config = dict(
    n_kv_head=3,
    norm_place='pre',
    init='normal',
    init_std_up=0.0182,
    lr_head=0.00882,
    train_tokens=1343000000,
)
MLP neurons of a small language model. Each row is named by its layer, matrix (down: output weights) and neuron, and shows model dimensions 224-415. Each number is 128 + 24 x the weight over its row's rms, rounded and kept within 0 to 255. Numbers have three digits each.
After each neuron's rows, "fires before" lists the tokens most often just after its 100 highest values on Wikipedia text that the model never trained on.

L6.down1637:119109133106133117109152117095110138104129122119112166143111102154127142155167085139118135122149137128142153161066120154158153151097092141124151092165146108149091116132141119113130131101119107158114094125102087118075113155083135132142165165128106132136114145136129119109099132120092141167120123097132152151078098105140093124141115130155135116160119138142126152129152125122125150153129142114121171107123121149164147084120139166144130128106148110156109119120110175092176120190119118124138131159134090121154159114134136128167112134165102148109084196096148104143139117131136123127
fires before: "0", ".", "5", ",", "%", "4"

L6.down120:131162078175164119166136101126189103161150122124107115167128132138145160130104117165109138111153147129100106108115171139150102106133145106150143115093118119116137149137091136088131137090150093113082146111169131098142116172094140131106192159149147153140162192158159156132121110105104119099110119107124151161061109143069162137134137144044158115164147100139116115121169135107137122098123089109167136157112094152119140099132144179155126152134134126144114145154164143150130157169133142106107140120132127162110118116167113134118087168177136100130091144114165117109124175122140112061
fires before: " |", " ", "°N"

L6.down196:147159134112124151162104117164118145106129109176199108139127152151123142156126120160131118146165134135055166116154101166178141140129119112100125134154135133108121111168104133144108118131087120149132110138114116144153157095121154105179115134118148130166140132155127141108123115145138150169161115156127149094138115112171107087097065143131122116123104091114096132144129098138126145102102135080119135139152125113141140103132130133104138136131122119142132144136133132135125125146114128095137100141117146175123130136117128122113101106140123160149131102122147174145115172144121117101
fires before: " ", "0", "6", "4", "2", ","

L5.down1854:151177117139128129079148140143121155144128124148082153115148118150125107134110136119127141141123139146133152128126120097156120141190068105142112122128122140145101095117139115154179133127118073105152118160106115146146152135111108146130104122116127135118092119130127173093161100146129138102158148161099156103132135103145114139115149125160160175093112160141109116138080118119132136131163164111168088156115080154121107137147098143162132100118135140121142147123129141153159138098149115157132167116119120139040127110138098104156121118087110137109134134085117140119103129149122145072
fires before: "1", "2", "3", "8"

L6.down750:147106085108096106132086108146144108087104178107134196144160126145126161105076152103104113094142142121137108119117137101131165161141089179157143092142115150150111125143178164119147130126094121146142137155197112140116121134111140101132103109080127129111119167103160128140109117120124135111121157087147133110155150149144111121191138130135117116128151118132146110095091150130122127119147163155149200130125155091154104104132159158143143093110136153137164113153124148101151175146140166177114153107143080126122161149125103149106130131131126149126120146129108142147145123119105104130
fires before: "0", " later", " m", "th"

L5.down1099:130112146160115179150140138161128157159202135091108170097115129177124123119135137120142134125147127124164112110134133145123107106114149117088123125110103109116123121144121093139149169150096125120125141102113139087151164078127107098122173132138082136090104158161135141104111114097086147099159164143141102100082140144116094166128144148123174155159121166132124142108118117131113138161098128140162060097165072104129102130142130134122130125138128132118149107141083138151133132169126149127105121100143111143114161099168123158102138092173123184092131066106120088099109152183091103105
fires before: "0", " \"", "1", "2", " (", ")."

L6.down1747:142162167125123130135169092120144167115127105119131136118129087146131168122122138169127110128169153164155116131104151127123160079137101100147123131114156088123139109135152103072176081097130120143191107122132145065096174106118155095143125123137065144143127128121171176107118107140145137135126135104157134131096112114121085131068139172109153128132186110106101145110139129140110140095129107122117127191094109107135153110093134122121139108106114135163103080108100114142135150104130154137123121079123101155123157131165127136137130117192094136174106114152100118121130129152098120133
fires before: "1", "2", "8"

L5.down41:114151136109152105170153122120106151134131104124138158131124146133090108135105135116182146087128129139124121084105131129152136172138112146153124136125136086114109065139116086163074131133152122169112126133153150137148159099104137102137110146086134148106189152144166150128132112087154156159127134173149162120141152139128142155159134145117150151112104119106143139103151118139139151087128090107077137140139119106136158101123122143120141116151141148114087175100152120133122141129094146143152140131140107127116149121096135113118122153099104094147100103122124102114136116142087112132
fires before: "0", "5", "2", "1", "7", "4"

L6.down1921:159146150129142125133113104140124096144171113184116126150129118151116166126150154131124131132089144099119125094146152150180124125149147114167111145121168103126145134106149165111108130128148117149129126151119140137107143148145112129169085161115202085123122157087141149111124142134128124114135093133155133143135128144105128073128159100127143124117116169136137076156117158137109126138148146125141108121078130128136128106121125129178140141155138133135166136103144152142138179135139129130110108094132112128107160112162042177142135081165141098089108135106149141163149160161148147130
fires before: "2", "1", "3", "0", "8", "4"

L6.down524:111130121142112151153151144102126158129144150149151117169098140152151122102125156105167139121152077164097149130162118157143158092150152146113150105135123101144148138148119181130093154125147080079128078128120101112120138124088145178133110117109130100103151125152133126151092130117065149112103162150152089087117140134104112133128144163111156166157145159136132053119144104143158139126132128139105131104148162171118144101128137070119160108120144143125085129159140130146126166124149157124146099149095118109125139122117165152061133158140152115118084125159149105127106128110129170118
fires before: " the", " her"

L6.down406:124159149118167110125096120127170148116122126138132069107103141153143113156182143113082130105154142112146143113117145125127114154142125133125097125129095185137091148130100102136152111146145132143096136143128130130134158118115151127080167166146175139115130188071180105126088121097143125049181115109092137150146133087100128130129104148131160097156135133116158141159144151105128100126144109128155116156099121099145108121141125121157124151088133164132135143129160136165142127124168164128121119118148100122097112106158110123120081106145140129110123080100155102180128148100135134114
fires before: "0", "1", "2", " Janeiro"

L6.down1195:103188152143121162172140111119125152117153153128134155135140147138156177119116101078110093139148109137145112111148120123142107090157087178144114124100180165146129103113086081137134165125147118130152108129142135133166150174173102111145130130125116159099077141067104170105123123118071111121115118127117111165120116135123139140149211127131104134102130161187150131145147132144173094101099141147143166149107133123093104124149157082125114170125113076098120141097114117105120134126128138116077118168096137143114099126131112103149136113147122133159135133118125158108130162133165132094
fires before: " "

L5.down413:142130123174111127143136140143134139113109148106115093140142147118105185106144154133087141103107113137125116106114110174148158177079133105093135161154159114135152144127144123087105135139093124106107093130111102161129131162118126153134147091150155128117115143126188167151150111106126114116116139165126131128157128115133134086081109133168116109105145147101105161144134080071106147114107117138155125149108120117129120130139114143133113158132081090151179188134107140119113109100100139109134137115140128135111138139142162149137141105148147203099148119113112150121145198106139107123
fires before: "|", "-", " "

L6.down370:127155094142133117092133104100197156130117150125130165088114143132101154136150109146102124156106145160095159119129152118144095088139151088176132150154131125116123131121159130115113125163107133092086183159071132122145111109115108136112132101182081135107150099115121117131136138114106136121117107130189109125116116120128144106119141112138130097097157136142066142120134121115114109127120092181147132147147132108139151128103172097106122146140135152142143108150141135159144158138139151106147145087145146153178096159114126130090161123124156137119106153108095135118141112096131104161
fires before: "1", "2", "0", "4", "8", "3"

L6.down245:128115094112163121152123157161131113091135102096088106117143115169101100165159114137133165126164158110181139123122127151155131149120140127164111098146108137148124120109174143134110103117131110131105116161125146160143106180102107173135121159104140152102139163191113134134091179129150168151135133117173101112132136134115137102154106126102099115086125159137118170138084140117105124073125140093132132104092126176067113160092093104118096157165106102093097124084140102127130145129109117177142129151131085111128184115133143104111097099127127101132136098144094110121113089107135127149
fires before: "0", "raper", "1"

L6.down1594:121131178136136128156121132148163132158100117105108129153124096163134133139131130116114119133072098192160116121158178173110140093140098120169115114153172138158097103126152117152143103160128132132168197150142142150130166122097101153130107145118127112146123117112117079063160171130157166126141126114089098136160150129079097129115077126110159129129088126092127150156136126158093151104163078110140095108143143119122142157167116114155138120161133132093149135175128110108151145127163134141132113123123106132102150119114141115143147104072154125117074149120155126125158150130110146085
fires before: "0", "2", "1", "3", "4", " "

L6.down586:147114095174128136123072133155151123145140123135156127140161157080146157133122135112126121123109105133113113164131082122157103149155129150175107127112134089115097096122110089156159155143126110121141154166146185149135144124072108101146137125150120128109137127138126139113125108110129098128144174151130111119121122127150109126122113122124153095124135139206128122153122141154126129128133152132138107104135173100167156137134140099135158168118103095115097138139142154135165132112051117112132130158075113106123155111108137119111132152119142116072095129163124128114163097120149174126
fires before: " the", " his", " a", " World", " "

L5.down1901:120103159146122141156122148140088162116139157142132117127138121162092131142159102137139102158111123143118162121163133129108083137101099148126121143147126096143101187110149138152163127142142097170153126133136143140147140134135124157136115172096137165088180175151119101139151162135108165115115102121141140114117134118084126152109148144125140125120137143142084128131118133156094116107124127084129139103137150162158157131144148105114159137164095123157155147115111080141091153150140132108112099105107097122119136134117135108106131147129128116117148074110112130083160176163121071089
fires before: "2", "0", "1", "9", "6"

L6.down685:126146131134137150132142174184144144122123119099135176120088115135090139098142125104171125124123143159131063115167156124102118125120149143124130129159114152146170128121156159091122139171117132125150148119154175121116167131145153100120120131118126135090122140173158173116112096123144156156130110129141096143108143131149113122147152153154116144155138144116158156095112136115155167127131080109130130083081117151104097116110112138124124143135136107128166166127108135148136134118170185135154074167111177093124128147157132158131108163138148129093134117149145119114144180117135148122
fires before: " ", " in", " on"

L5.down2008:130142147112121139131137110147115133084115142109145127111136111123143122102107124140083101111130145100152104162132126114128117137128125129092100143140104130103120132146107151161138152161129115110186151148110151082127161114123207104137143190177125138108144147104121098150108115115140136116120112145083139117160111126164114154105164120112158095093165143158081089138121197161117075093091086139152111070144144095142165148073146170108123135148120102135142128119123094125141130154159163165115096119142126124169149139092126090095104129084076142109139132139127117136107133105095154111
fires before: "2", "0", "1", " ", ","

L6.down1048:128119117155129136131170164130132130147108105094157140105120130157133163107141106190074144113142155151140125102134116120119173133129098118159122164135105138150077130121074129132117155114088114145118094120127133123117137118119167104140134159177075123120128130164164137119142112176140133123160125085167146107135189117132126117116074129193120194119079125138097123149120096148136115110104121146114081143138072111116135115184117118137110081177101148174153094132103110126100097131086141107165117096148111100145104085131131183147164112158112143133106147141131145123095145074128101143
fires before: "1", "2", "5", "3", "4", "6"

L6.down28:116178076142149116140110111147159137146138140159125145147107143141139126098118118110183166102113151176103137107190142183162117185183143142171142119122162113137093125140088114139096143140132148098126138128118141103133120138129193163150116137133129162121127138120160141131118122143133138094137157146092122121100126118104122097125137134089136084117153116138119121116156151149169165105108165135108191121122108126119143091116137156164112114101121145120144164144154105126123176132096126094121103148144135122094143088120130139095128129152107107135128137120141130140108118151147195154
fires before: ",", ".", " ", ".\n\n", " the", " in"

L6.down1275:161195134096125149134107099129068131102095164127167168140133119146126148115083134097090070159061092138165175166156134157172127145144080175102140100100167126125140080117091152152109163108163158126175097125119070133117158116112135152179110147138159118097136145149142129116115119090087119128103122120122128117109124109084118151130105118130153102174140154151129139122180122129143137157122133113131142122107149168134132102141095159125143126119147096176130134141162136153116155164123105132078121089137146153175119149119133148124115106134130137126149111132194109106114130166127131092
fires before: " ", " |", " (", "2", "0", "1"

L6.down616:113130094099154137145108151120128130089115123099125127126118136145161098150118112095125121145129126103147106130096153152143120119122118118114140146110163120169114184102171123154217127149116108131121137147136106129132125133109110162105134162125116109129107128104156144102100136159137140150138146125107146104113130145161147147150096167140121122128097134153135122143070116127146108132085094142122127130130106091131110153137123134109117181074157134116134151125149113138125058129118170121090144148106105165161121155108096126085152126091126169118086158138134146115150106088159090100
fires before: "0", "1", "2"

L6.down1541:123151088187135138115099111110172103103116151136121145126112103142127156142123142129196097147119154118116123102124205162138116123089111146109113161111104111161104157147115154105112118156112164095132150122170126106152090106113138150148157177146129133114153178088150141111153123121107109114120107164132139128099140151139108133128128127181149128125141177145125122151160137135136119125122099125089166141127149148144112127144165173180083139118155156153154107136120146126138154090160174116171114167136153112138160123107154157167135096126154150121093101138107197104151155084132152096
fires before: " in", " to", " by", ",", " on", " as"

L6.down1531:159124113126146125130096098159156074160155145164141153109126181122142113170140111122099167126135111126115104123117151120119109160123159100145100110122178138131139091148110149138109125086136157112108130133149118133141155111062136138151118120177115141109144128107149097120106139173164125168136151119173086133080161090161159114130149109160125089117153121157134099117129170145109126104159142122165152157144164113155117117140124093142173152185146095165109107175113129092123161168118192141165157080131098155145138147142125141118144159107083171090159126106125131127162125125118108148
fires before: "9", "8", "1", "7"

L6.down170:100171084126155117151142223064142131177106136105134106110119178135157105128152132124116148114118079094110117139188117142132130157143090127141109142129105174117157124114148162114108131136135130154117171166118156136140164118132143148178165082150158127100138108137172115108141097138133169112095089087089147151143161127111150177137071140171087112135140117168119119139161157141120157069148122178136147114129110124135109110113145138132124132131173123106149123072137134123090106124183152157144099100129091149132134142151089120133152112134151124077156143140126075132146152166163130152
fires before: "|", " |\n", "2", "1", "8"

L5.down1290:155141159142121129102149126142100129105129158144120167102091165129148111134097138119124155118137137147150108117119140129131136161115148132137145142125147116118117109183131096166127109114150195123150134127157099162128126138140116095149114161124125122109130114130140117126138173128140157126145147078147075132117153085123145066130098132137112113130131085102147147128132129166109082124155159154122066124130153118153063098125158081075110156114194108160192097173097114095146164116150138188132152087149098120112150116136142122083089180112118117104142169091148126109157159158120099135
fires before: "9", "0", "1", "8"